Weights of a small GPT-style language model, trained from scratch on English Wikipedia.
Size: 16 layers, width 320, 10 heads of 32 (1 for keys and values), MLP 1280 SiLU, vocabulary 8192, 22M parameters.
Architecture: RMSNorm before each block, no biases in attention or MLP, untied embeddings.
Training: a variant of Muon for these matrices, 649M tokens, 10017 steps.
MLP neurons of a small language model. Each row is named by its layer, matrix (up: input weights; down: output weights) and neuron, and shows model dimensions 48-175. Each number is 128 + 32 x the weight over its row's rms, rounded and kept within 0 to 255. Numbers have three digits each.
Before each neuron's rows, "fires after" lists the tokens most often just before its 100 highest values on Wikipedia text that the model never trained on.

fires after: ".", " (", "=", "/", "'"
L2.up936:176140122171119126099126140070121095108160073134089097124116126071099081079130111147198149127129205114158123164099135121128118143145157147140119125096132092120138168079100061115162116089093123114150139119172155142100147091111145148113188153122142094104141114134064145145132089116132100123129143080111067121111107110126100135105102110110146132184113181055071161142076164130083172075138
L2.down936:172129104128113122057074080110092079128173165134159182151089151156114098169121192113106142115086158135137174118186088094082065137105112143147151086131099114042098101111141091120134112168148134131099145137151104137108124117140056165153099125113127112117083069114102132063119103149115108104142164152087088099094167132135097125130122144143080118112107124142171125102171104199156126097105

fires after: ",", " United", " Bel", " cr", " Lat"
L3.up489:135139143102081189131142124114148117104061139150131162167130173180140098143113098097113101094134148090102105121068126131100182174097151167137138129120171086110139167155087168139150096172134098114131119093217153165074103134100098143126098126144156117111109151145128079151137124150118107209124135108146119107137208071155079112082137094110143139018086103138170174112153049101151154142158
L3.down489:155117109138126060103121129149162112063152111091079137108079112140122129124188216109089107105130143138138123104129161111190153145076161117131117205121144159165083179096056114084112109122058113085154099126226117129135110134140103174138171091125126113073119103133141124161201143148188173137088116050136149160081134150145125168084139084135140094135151159163163128126116148088136105080138

fires after: " |", "Se", " the", " 0", " 1"
L6.up673:117052109127190106185180120110094150078095171077076066111136136132079182116085077122164131169159129166111133135123141152142154185163132127089149157080123161118126108118126126110154089098148139121190201117137143149198113120067104143221130111063132181148085182139090082172106141114063138123156139066119116150048153117103195113137121142137158114137104144132124106134119153164133119119112
L6.down673:151101125072166124131133139136189076096131136131104116113158143162138121201183202111106126135125105123180080157113147101110080105112130107171105137137165125098127104128085133145142153106168109176123096149156160095098090157172086128088107175150154112198157151122163145097167154170160156103079131139162188133173100042192098139107100075135129103140124117082094055175110136132107065137176

fires after: " =", ")", " was", " is"
L3.up378:176144126143182174158132092096143149152141130120071131165176172135068164099126119153146117109168140174221183147086116131140122122134134114092142097114104126154124083072138127118075134141094111068162113126135113102107115050116124121135136144074109094126120162174165121105087152090100098117124165164158141124143157100139139145080186085111083116193159121171114102127118102155103133113166
L3.down378:179108114091152173105107108036116119138106101123086151159150126145071113127143128155187116141144134137113098199116118136114112125142104167125142104093116148089152123107112125114101157116112106122134130143140093125147062091123166108144142076097133144141136181124115096066114164136191057163088140165149180163077172123100108124097166135140119113131076184122061124169120099145058135108105

fires after: "\n\n"
L6.up110:121135119177098132100165069159125190116078123126110090149160116186050081195133170095173064119117127167141173166162099117126115145083136121151137166089133158111173115128136114102134103101146135099119151156124143139220132147061125134111157153125154090142170126128103110115068134166109118186159154134109156139172170141098128119154143154109181103074075118116182106072076145104165087132169
L6.down110:123114100105100118131153158072149142142131108126164111071167115150083156104123101106123183148148153159104139131170096064170076131137140126193135202122153197102154124102118161099099148125105126126113074126185110127096096162156138138130086112111167110085169126082144155178160145145129163099124115145098117084053140114138138114112101050106094152168162164144117131109155110110080190114101

fires after: " (", "-", " \"", "\n\n", " a", " the"
L2.up1279:186119199177109142164125185177126098172154135143115078128122161122127125153116089158176123186145160155159182083156056151096143104103144096097152154138069142206091104161161147169117108140185103088133164140141028122182127124147120142156148139125108160152108113164128162124098105115159145097090089126100114174146128106128153170132141138088130043180192105147099161134176063103101161158117
L2.down1279:154085171101136118160131175157149081127107175123099120103178136159127161135140048104163154160116146113146165143168142125113115137077167176120151166060096156200122130125134149101133215165142075163154138052066121158104147128138108132121118091104111109145070086087111139153101081182157118074053121154092080103141151083126120122197094096053142108171117123180130156170148107166115142127207

fires after: "="
L6.up528:147091152186116114156089149088130132177144119168168168141094114146159134092128145122187134108123029189104125158114129136149136095091121137075121105105098138182174144164073083083129143105123092134139159134186058102095106130098060139123074118184195183106128177119119141159128141147112080190179166125096142128134088109125115110126150080164128119167127120107191170098106140066136134101104
L6.down528:109110129135137125162103128158163129119099148135129146119118107098138127123117138149117105137113166122085125128148146147180122132185127137117148135121143131163064154113106121139157125065145146122122121119055211099119124088129091138143166124075144117106106114135183181110130135151141132124141135156103159105163131035103126078140081154170115099167095096093134204112127155169159138042161

fires after: "\n\n"
L6.up152:083092129109132159111116125118114115114112070151144136076108188179139208125091160126131095126081159153077127138129142128095144188100140139134172131137082168142123079143138174136093119114089048144164159105124148156098152097099116116136064065136153163103132141108126137117138143081122130135092148081136142108116120156101156132115137146156139152089112080122100108190164181143110172145148
L6.down152:124087133056163125137120130093142130158116113161109171151073132118186112139117071098100121097142168101099176123122154098160163150133119100159117101126078191100105082118127146146161180081093106128169153101110129148073186135115139140110110137126134168108060116079165161103172162096163120159101175157093160021102080151132159149097094091152147160147121105095191114093156099136147142166112

fires after: "\n\n", ".", "\""
L6.up791:163047159122108155092151162171130141140118085181154127110082171119103129188060125124170181115189111102119190084113124115117131136125092122123172139042081164115089140139105155188118117145089107116118147129199112118117149099103127096156097103081115132119176150144083144166122147087059073140151141108085105103128154138147089122120200113190129143087125169122151171140115057197102094142109
L6.down791:180159156104091118147085116143170162117143074135129131117071129095159095150141176095110127158141106132122110147100133139144109118148132122092088200123093191183129102110125104120151145163087045118140138133120145184156127078110096077124098103035083146136079120106130158183091101144079175153159167121112142128062121112046123129168127124187106162155105104109136148125148166178134101169127

fires after: ",", " |", "=", " ("
L12.up621:099092110125143071092139166122081168130123162133070213100119154075102118105194093086141160119121105142080126161114115154162089132122099151072091119247107090120195160111129142094138138175068131148089107112154127124189154168152082111088111168112153101168147126105122128154111142089097051142078155153107152206120108131124097123090117106118080095106136147063133088089151176152152156104140
L12.down621:067148117143108099099130107100081083137124149116167194132129085065090142117143103120115179136115114140197126118095123137125135148117128136166103095159173076102160103156127143133156123143107081122100146094091145098060123106117113135120082094111148117107138118089119147165176167156135093180220175136111170112109172114056123116122089109152112145158118148121136147056137140126125148069095

fires after: " 1", " 3", " 0", " 2", " 4"
L13.up303:135147112163226152163104113150090154088080133104114096093080126134104128138105136110083120068138116139207174177093130154139230126120066166116134176158079155127120119123142092141115116153172094162102161113120095109135179175160138140150085170063082109161097154155085116099176165083083080114148136124133134131110131136102160160144155097132167146117132091183084150104181084149130104118115
L13.down303:094116112162195112116156117123122120155113177111139078123085160069128093153169081108141084083193103150153129110098115107125113080132155087119190198136082105172147060157116147140079167132121099143122089128102105146119120105145124095106156162110103085122173200102084092091109148127116106099194167151091140131106154176139088079139070125101104164113104089214119129114159100182085136150128

fires after: ".", "\n\n", "\""
L6.up669:137086136149211102099117126106154097133182157150132151188101150158148103151194123166135104149111114133189180102102116081107039155155108055132128141069142164089147124116130199124152150097162076087154113149158158100129220187148093098113150145123101136097054154087146138137116118073137151167127186126127133150164160160079094120121157180187127111092115140107168195167123102155108160136104
L6.down669:125102177136080117113127109051131174119094096124108107115113114131102120127072099108141090104126162111078087074130129079125043028111164192105132133122138100159117111195143130130116127087083139138125138102116095129111020115121134121077078131144116107117186138132156132141193104169076143097165108127122142096099138116154089111239052126109142111095163158115129101164088100132083139128097

fires after: " the", " (", " \"", " a"
L2.up547:140145111072166129081118130129100141116120072071181127083071064126117154151155113097136131108108093125147136106139061156110156093168178089100125094136129144188098111120112145156170139176182161106122114171125085159099068135108143113115171164101084129034137107207131149129100138081106169107131088149097169152131154144166114137096100129139115111198189088182145083149140133087100180120121
L2.down547:122169115077112115142130159138140096106110097052150216141096108153140094163118167119174098116157083146136099123142080099153113134171132154142121102111110117192098129074166095115120171163109143132047117151186085145074154098196073122154156041147160142123140068186167106175131072100077179154173208134094124139106103126193126114170108133101173142142090082143125146177111107149144199097159

fires after: "\n\n"
L6.up1155:142156181108060174073126161073073096156103059177171157147162135165112131188127153173173108180137161156169122124109110120100158120203151112064122176122078142087108136189169193109119157113159095074144178170138131125117160118148109117081159091151154098104159147144109113137118118086082135135115117106154158108085126163106097132122157135138128112154149146141082129173157145204061118143173
L6.down1155:062072138130155130177035121083160126129062107172136142079140179106168112111097156115150161094137151134130094149162138073091099137144124081126104099111080111111114176141086169119190122085105155085163102157100068137108088156144140141120128175135105110051101149109124132095111089123128159164079140167097086127099185130143166170128108145180149120119102143068105081101115139118146148153146

fires after: "\n\n"
L6.up736:173072113087119139152091115129094084129127118136104131131143128130172087088120147165154093112130156119138128143174154145094093161144124096157168119158106210084169121088152185132106191135144127144103135187167101127166077160156098161118120118094121137097089111163089193205109169089106162142153177081079205123143130133134152135108129181133139106141132141147158128168222120158149114180185
L6.down736:163120115125122108070165161107157143110083101098134107089114098170135117124161141132124092103068153183197113116137122106087109149150103129097180111119109161093123092107175076180122151125112096054142118141131156100158095118153193099094117070156108157138149197146145096192106127168054111133112127146086121163145177115100122117115155084168135172074160181160138134123170110165098158132142

fires after: "\n\n", " because", " addition"
L6.up958:117126148097076157127087159101116153136101176168136130132138197154070105154163119119139142194132177094134123101124166126098123114151149127154184133072081169066140141091117184170118126065142074133203098108153177125123103103130147122081140144107108148154082079112175104164107168095086139224121084138140148139126134141105145098099143179093145106095058136123124138184072164150061162133173
L6.down958:170153134127155093119115092104128090152101074134093144118096021108191110085148149149118077087156073176122153126126135085147058152103101110119098163122131134208111090144158131086123151172118103122086103141139094123128122148095126121112111148102111157081163226117073122095172102180154134068135220163101081131107107125149119181144074126144119147141116140173146138120088097071148118141042

fires after: "\n\n", "."
L6.up171:106124136136094129152071108162088102080113123078193092133114197067135127132140147060138113108131065091142180123156102105100148111090104139139123118109137135146150126160118120166146118167182083187065112116187136166123107076147127133098102160124103133166133123141073161151086123114155157150190132063146081041105138201154118078075112109172113128098101153183129091128193113093106065103104
L6.down171:094121158134091121043122138131096148146094154178155114108096113146076108160180160151146092104177137118153152078140162146126106126129065117103140148118150148166135146138069105150135124133134055153102113136195098150139077108070132157116130106104169173132175208122104096136186092112135131146130086126131143121051088141094090175128092117121152171084131112173094041118133133147077170084110

fires after: "\n\n"
L6.up1274:113092117120138179087127141095112132117087143154107121159051181161106126064094145092198120071075139095135131094144160079092125161195097112119085142112111129103111136219165191086132114110083108125132193085143109164112135113128129109064125106092121092110093112137085149146139133125077122137106135139125173159104151114100190068168157141131113130121166114183146147132083186134124126112124
L6.down1274:133143102151112056107087159132126110103124140141127139094178114122136127188160093106094113186157111173136132117119095117201113092118152181107151136120186121147117090106106102160084157126200098134128135178111166154160150134118126145143095040144072099160126136107139104120181171192115131134147124139124110131108098132113076136138091150068148093129140180065151113178124062142101145146090

fires after: "=", "s"
L3.up1152:166129167145123138135097145080118101128155120118155151133120170092163078124088160135163177191129124128128080174180106092152155109108161104117114146166128106110137170140085163136144100123123104161189158119109055143145088137093114123096150163121192160134080138171139153176116122198168163116106101150110164094143168134118045114103151087100135114163085125143119151166180050086149063178099
L3.down1152:132185043090186075161104114140120133121136149116089096138107102119091106108096060138096059120110170123137171136115129146079128145099187132081185086120107078121096097125160079122081133147154162104158073148159139143165116150194089092158174090111124105148145114119104141162140170093150121109103164123143145180111086098143215096146072196148172150158106134127145198092116145132102102106129

fires after: " the", " (", "–", " of", "-", " in"
L2.up517:121117110122151108094094095166103154130073164102072140139117096139071150125156086071137136158083089181126136159133141134102144182128148145142155121167128097157133216120102112169161164126132128056063104133127127153091137115093101097106193158124136156025085131085106107225117138117154146133175115119097093136123159159070080126132126062120115162153153113125112167152175145088162160107100
L2.down517:114082076135103113089095113103191134166100130084089164132166100093184126109086124073157080126152070146075163095100179077126090141181125155162127115110115071194141153131114125081101153116120133123122186137193122115114124106036062204072157157148065167124156133124035148098103140102170141101192149147146154141154147164155121139171125115184188162140114192121114187114174098136166122082096

fires after: " the", " \"", "-", " a", " The"
L2.up379:095209122126169140156065161138092121163110123113159108083075137097100125163083102195120133133130085158147138083104084109144162125156124135150167104155090118095160092137116119111183072126089104120175083171119157161132083112072165108155135135126160129084171085148133055123095147113121154155130139187049139167101182154126194125165100157138140133138165124112084098191152143124129129119143
L2.down379:114142162141140143104138121125133184118081061143131130163159117137114117137183141154122184121085120115127171130116176120147149088123188131134083115121098151117118096101186094144098105090119095131156099075141053177105096167150084133167115126096110075128077127212130170092181108187114050091117164114123100139058125122122140131088103137119133060146175133128141142147103107183108139178120

fires after: "=", " (", "\n", " Sc", " \""
L3.up409:117124146113135122090113091122108170121127132047089171146081149138135094096118115149174056130104068125151132114132109101121090179121175095130082098103095149075122128184095103188118032112169149113186142101154125104109136121083122112109119150166125089110061154110119149108111124087134141107159171081093141131117134179180107101146078137158086057160152110092188085165166124153132153119178
L3.down409:115101130139158131128112209121115106204140100069154142127153134130092166142129087137127157123112126169146032136121165099106107095157136081118112105117110137161117101145146153110100178073100070131094126095169133100110116106125136090137208123171112137144144164125137163117132176119198146103091159085131179066117112135177133142113166140094095120156132168158185171139160129058082163105145

fires after: "\n\n", "\n", ".", "ologist"
L2.up81:111075148089191087116132130121096104112125096113135148127132164110139087089135152119154099104119124156161129122125053114158125201076086092182143123125176132120132120173109173096110131136152128175121160184114110090097110108151153148173159139028113155101135103161112116104161184106113129107080120146102203063103178128074154189147157112106111127152112085139144119164143135160158143097124
L2.down81:133108116091130154093118129140080139112162121142120141130106129123119065130154182150151118090126134142119130187146117171115091099117167125139158148115184187146060135078111190064118111142159126060121105101126103108144195089119100131121135121083174130118136148153128114171124133113101142122110153144151103103139171151097118136144108133128098148130117136088170153169141134120118114121137

fires after: "\n\n", " \"", " (", "=", "-"
L2.up839:159145126097154126139095161163086147120145128122088075182100108125084102105106094089217122105076161148164088167152111126104093166087095153115063132115145128137113175111168140127166144180143145133067197082089204130083103116081169178166118110129105132118157120119125173088107165126150172154091106129115131154148173113082157149148137107100116171130138130174134095129150118191096103126111
L2.down839:121079112108153113134170121089139132121134122112119115107090147127181082109084096208112148176143129137208140123030186077121094108146137067168134102055085087112061121116135172130143132117146154139078123117104135110106148182130143123088152109098123099175142078129133121098093155096149178143116142139185126155169149084094094113126122102165096128143126160105147168097094109129123105133150

fires after: "\n\n"
L2.up441:116071163101130126061151149088110126141129162115120150039083127075096092102118136124160124126139103131087140127157139161102120097131116133199162128151153144113132155105126113148178127129167132140152110186136169152149137151126138101128110159149137154129176156112120170037164135103107113151131103148137208180152107105092137113139076057131102107105125108153134182127146101183110141110117
L2.down441:095153111073120071078088133132144126120161158120129131151073186083165134130095147138139102117096138078108139107070138179059124154124121114164132093176141188135097096090142150140179096071159140182169155172136187099135139087166156103143142169170120145103130156121078119116113159068102164156141112107113115143164129129076153107080137105166126118074070140162159159123124046166142109085163

fires after: "\n\n", " conce"
L3.up543:120129154130135184117092122165141082100165114160139124074121138123115125162119169154115089107152111133141145084125171138053153078092098131164139150103192126133160137110129107146133131135160138139176072085144167140108119080176122076088143157097174160169153147087084162088125120099084142148119114152120148136105142138193160060093099080128109116053075105160125084115160090124128116180112
L3.down543:099101084101102158108120151162186044098113161166123122142112138102084171152115131161130154124134144146138116074120147136102188132121101120146161078181138174116171122140163116136079123121155201104102088088125156163098121083084106118074126173060129130125126078138127097093084077064126136089139122164085125067151102151128095213107123120128130160095155130156065138094135133202211177117095

fires after: "\n\n"
L6.up198:161093146148146127137117133186182129255123076203163189099156137149080083162138094160104163120131152170210110087147133067133093133170102133129127136134141135160161168089189134185163127137103102210125122121149118090101159120151118149143111096161114150160087125147092142091111100116138178123121167050115133126132121085184166136099096120093158130175186124052121181176162117140113183134128
L6.down198:133084100131164148090178072043149139092120084096157080128104107120131130112100101047150127124111063124071132092124090152097075090168168096175133156100133121165109153136098106160097148137175122109132074141155129159129112108153085104139132145087109127128160140108138129143133222098132141138109083125098119130086141170099124126196126105152119162127133114170134084095135091167167132159047

fires after: ",", ")"
L2.up795:178114129087085162162119146117172120148084094123147177137111144116095089134180141159123059069156118141192134059111164135145126121154142092139124077104138088107129090148210136146084125144160098087116138148118093085112158137142150141147121136113129134109101141127125111085095114111154092125140166136154119100177200111141147170113139185155114157091044138141113140144187133097091089084143
L2.down795:118131160076127163201096116186137115106145072118149144159153058162114163127140169115144101162181128145172117105105126100093132090101161163103173158065149129164125110068119138060095158084140084115152106169128106202066077106157078180127116134130208133106099144171130070070112096155123106187115183148141168117088129108111170101114115143160138116086134195161108138142114110134129167088103

fires after: " the", "\n\n", " (", "-", " \"", " '"
L2.up1062:141095112133138150135113120122109211146107062109102180109049140134155113079161141103177117103139093084113071114159064188112126119131165144094143115105120076160139111167113104164116057158146184086139161145066096143110111126082123122117150117160127167089178134126116109140096099133120118144162089176151140088076166144140063168107104149111156102172074104101115155125154058099091128160145
L2.down1062:072094100108123088180101136102159105154178152124089158133072137095142127239089157094091145135102095177113177113102133081102094153081184095153151168117165128148132109144143160136107160119044128158092160128143120168157170175115105169131114132115104131186142151085192154129144122170101170134121128117090113130117117116070108188155131137102053123132082187141110089119108155161073169129116

fires after: ".", " Re", " As", " So", " Mont", " ."
L6.up2:076127089117115130145080131109092091170141082155148088130143108075122128126145143167185177136154128153074128191110143171175195133146200130128138150157125189115074112173109107161145138171131131151123154183170166138138155123102173170062146163109121176126030092123121164115150162107155117130121076147123081107165115120136162087137169161136118134132202149130101100125115077164118104087177
L6.down2:105138176140125143087155151125134110187154112105141133098066190090127111136124103081132111116111119079145143160120147148068240128165095189072124152143107128138140156148080111095059125166047100129099105090095157068140151168196117102170155154133114103152055187115153131128058157141101119144135103097163108157114187172158103099133180116134140144189146147160140116159118124143092209153142

fires after: "\n\n"
L6.up301:157098110112130087097111126125119125178114134164146136103106110151109121199137097136140147082125163117158141090153143166154172090127100088103160188104146155157165149105159123134126133104142112230111164125125098128189156145098130132104138136168074206108142130125145176089136132086084140132146171163111149131117103118098099134074163069169155146103129146117144144164207134124163050141122
L6.down301:128117140145101162087144180095169165119126155146161139112066111151086076158134164127133155119154108157155145133104093139099112055104144144099130126099112138150149109173076138126081093171142149133141148126150101176163185104152151085070113096147115131055170133135115167086169139108083129120144139127114147132128149120193108126152136151111045132111162152131153124200072102120106189124092

fires after: "–", "-", " un", " (", "\n\n"
L2.up448:120124074135116043122124106148138097075120124211134096160097129110087110153105099116100124180115120065074104132156107158156157139142167126182096227128122186109157144151130109083146122173155092084066181142129173127093150111116165138139137145139142122162169080087135160135155108084122134126188166145143099129095130143144084089169063110125147098170094111078092116142180131116181133115111
L2.down448:160134066141181140112126080093143146111136139170150148179125107156166093133131101113086115175072133104082113061148144174227130114136112123122085166138129116064084203181099117079161165136088150102071163111134163104149160120129135130137117123126102072124104096153144138126167109127146136152132148107117137144143058121086075048094121098156104172101108081091094117215112091134095112120127

fires after: " (", " \"", "-", " un", " pro", ","
L2.up615:125152081117133165134146088103130140150159088109205156108117176139124114122166060135055106120141127109118105138172219138137153103120163138181121175112139083116161176174132101183093108149182158120126139171056117187106119116071131107114176191104119122107125099129160156111139154118125135126128161177131152118053130088171157199153074143141164133152079132105149124148150158118115101155139
L2.down615:118183104146128130127097115138132115141142080065198150152097113139055120160193091142121133096107097124134113109145136142130139129094170090156111158130118073098051122084041107117134099084137110084149131109118174085187106082116158158153139137162123130087148085145093090154123128169126088135102169105158161160060071084156125177106086157120175109139145126128161164153123163143092110185090

fires after: " Val", "-", " \"", "/", " (", "O"
L2.up825:098152107087159078092119109170124104131116102162208119127105164117094126148069107163110117139165137129124115190160172153091145153122182130107107123173129100147067114133132149147115121140097162095146145078098158212140204123080137129105176108100121150123141105138134055172126058125126141108125100115146200139082186126071153170088077136120133184177091136100099107146173164068135188138127
L2.down825:104108098129133117078127128081089169196157086125117112116118165091192113130128140150188086138069142159064214113140119069151115130135117089086147125142136142121177135147120164189177165145199158104137102161065164150107138148138167156091143114172159154126061124096104158125128121111129121107139139177139123204156062105151100103093153152132149191088134103125092074148152105153055163133113

fires after: ".", " ."
L2.up427:157147165128122146135137065153069174142088096131149161135192157035107084084175164187173150067158104110141134125130118106114158156110188134145150142089139130132105107187095150118065099128102124133142184123155065099108159146079146139121107170171139128154119083103122081159183143193149102071111133132135112132180122163163126150170140134090105124119144095158151102101087126083138059061162
L2.down427:183158170107144108169083140159109134113145094079174149080165163112116111061170168188122129133156170068167086129119123118171138156057101132170140127152165157141136113154109101115152140094076159150139174175138172075115147100120079183085196165131115152123109141144125043094182139106126118119173121159105137039122103122105088111129140173128131105085085103154208120093135104096152083125104

fires after: "\n\n"
L6.up169:105115139102201105085095087130126094123141083167134110141106176188104165141107098112143115088153151077126112124158155161112095129136151140164133114147113111122230139174098141156161124119148131136092155069140143190166129122107148098132147129076067181106088178098100177099055111103080146159152135178084128076118108138091105113090134158111134160105142146164154096133155167140101139165081
L6.down169:118120176149130096164139070122161143168120146132142112106142101130142130145174163116125137135182117096158102059163188155150063095100112077142126130131123114137125102154185102127122084125145091148062130097204066135162112113101173159088100142161091070093160119049099134102114139165126108079123138101130103149159120129171094153055096214067136133138119120146131117133109099148068176162103

fires after: "-", " (", " \"", "/"
L2.up65:107176150153108121097101123122145157153105140141166102136161108092085119098154113135075140129113119116160165097092176120119100110126123133146163104132102127146142112107146107123141117136061091052156115101131066160106186167104157166103117202115173136074209103126094135097189129089179149087135122126134139165114131121084119176088111177086093126088131109124145059127152131154132082081161
L2.down65:112122114095118057046113116186107155090048159127049121118127146192098137108139161140186166077161136096174143129149133153091130179064127148163134149127158100114124087141081133152123146082126127097177161087126174137128104173124143128075110108126084158092078131113083123141116170144154070099087095169111143135126102136144162162228093159111123077167154099146102117123114112134121149077055

fires after: "\n\n", ","
L6.up173:069083125129119099114061131214153148154115119150151154034168104141124138141165147123113166129170115123144133140109176119065080169130115072156160130148110143130133112135158201085138163126139071152091125162122109113159091123122136095104182156127096136160080125119095168136109115104133162119095178127172117073120106182154131165121148105126182139048125110117066154195154145106155103161123
L6.down173:131127122130107110099113098126124135154091083113134102163125134109108104166144127083052124121176121123184148118092092118113165150119151156108158165079109224162131125166134154090118118094138137122110138157137133160124095154132063101092099162167099128133107132150101141161197058196111144090128135203055168047141155140173164080143131146120110122112143151176067121136100122129083146139103

fires after: ".", ";", "Sh"
L6.up140:119107125104119139069143087147115076112073038174142099146130142139096077156187185141209103112154141136068157092157109113131189133112149183122178139137141159131107152126093202092096116142139120118116183133169132124125109084148146135129129135117111127151109093118082120160105121094090090105124147198170123082175190089139156105145109188151081098099138095175112133142102134163124160130181
L6.down140:151137066117098126155173056129137088138117083105153112112106163170100124096140114161142119173138194186085101131094163166158114186092087152140146156153107156156142107175119128123133133146138093036139133168158174157086135081166176125171180117121143156118149143124140152096056151081069169166176094106136122123070147174107096175117096110121103093096196124186181167175119104114072145097128

fires after: "\n\n", "gov"
L6.up799:100141166115120147152094160162114092154125112099167129148175146126134108181163165087161075187083090138154147164152131119124119180114135187168132150100120141104129137105103136098111079112150129200090150111124083134078121105058106145133105087150196120151165106132113104133133180127087140172160049139118083069131116168090082186177147075132093085086103096162129108111097060054086108163160
L6.down799:079122121139145094102132096089114142096102140119045072127146099187138107172158155160139100086130077099140089096123114140139163084120121182156152170200132172150101163139096117162135116101131097166094127141185077143119088129101105153083127125073167104153171137157108154115124103137128117124156104130194158137082150105160123116123136109151132127113168146103115213084096094088093123117153

fires after: " (", "-", " \"", ".", " the", " ch"
L2.up796:201159170133110126138124165114163128161112141148085097108147151122141135120165114157125059086138150155176089185196156203148131160168135110142130137154103115127129176081141104148073112142122128166198164167168055190091158120143141154148209179144127169109181116115095116137131144164147076110142099117133145119107117183080126107129123084140123120111095134092117128159184120110131120112124
L2.down796:114187087113086198109112159174204126155085114158114157158148156109101148128202100167171106174127117104121131170160140172138152127136175160095248132167109156136139088121146099147174112106115095145141124135156096136107117120095160125103122099140150163166093030129099109153134109139052111088057086126119147109084142090141149132151142127103123068155153123137103160130187150095132084125087

fires after: ",", ".", "\n\n", " of"
L6.up129:103115097135147153135086143147083087167073140151112153125138085150177091095049081114201161132120091139123078168134144087156156057130080122177134150133153064087120108178156194172142134147126109123072077162122105095148159178161104121099138125144127097167123132159094107089123122106127190108108179106184140080107065137155147224092086091169135081094113093163094147200127098125090121181110
L6.down129:102177138144177122044077123089091132134166148152119154167079121115155139145136109104092110118146211091096115132069064135149140110145120154130057101148152142202119151133145116131121128132090151138180071067058081130158137146111157179171109149153197155125127139154162074120179077108099086113103113120081113143158104152102112065103180124075168150130084112159112133152086110158134123089097

fires after: "\n", ")", "-", "  ", " Total"
L2.up1097:163121126140070086170135087109130109197100144173111112189137118108102119129111139087116113094159086160147102093135165152151149179105150110141150148080156130080152134112125118143131113064164155122127133177054164094100140108072091134133140114067127092120143096161128121088131172112131074087124109118169145114180129071079165088147134138157173190110080061139217118091087106117168127084153
L2.down1097:128135097176082106134090106098122154089142104131092115139115110155131107189080100097105066080186184091098165135098124132107119117154039105169188088144181106088126155172158132161086107057140135114172230137113165231135105108061126147069111153150100113093144131128105130151134084187168137151173153133146140057141128145120120106128133161147211154143163123087142117082097113159110079127078

fires after: " (", "-", " \"", "/", " Qu"
L2.up1165:173116148190154147098107156120144170102138142125152085155134076104061120093158119116117114057132158137190144134154080195134101096178160133132114179128131199075190107183115140123093141098104138109177215080130168109145169128133145160155151161164131130132141096118080147115118126130140171101169092137135093155089162156044120142159109184092135177129151127081086143115121141180164150128174
L2.down1165:145069100122126142073118132091191113133127150091202135147146117156117123108105142113122108081174162101126112160121117169136167157104098112119112106137144090155139078157097066124123140138145160169118149124139103104187122156160117137106116092133127126147168137037136120163116106160100096078097141137159172125153096123125073145104099103113169146125128124165112122188131108120125127097109

fires after: "\n\n"
L6.up88:121094152092148089094165127126144153087104118175150166148107146149121167150158194094133093140151133202140117073203111157117075165169100128171134174096102103114178098155132129155130099074145105099085162076142145104156133102089122124069116096122116141121108115102091112146103156096091108182127061106099151102110149146067094148169172098084138083097134159120160157166103133131101144118074
L6.down88:148101117095132055180153173097163127151120095179131132120120108159126131103118158148096118113155130192136112140095100097176097145140124172126145192105174239169126071153125155065133126116092106157179094136093144113134067123064103166074084097128126056112134114112128171167168110136114154071137127100155088095133105155112097161111141104154107163117139163092064118088102121105159111127125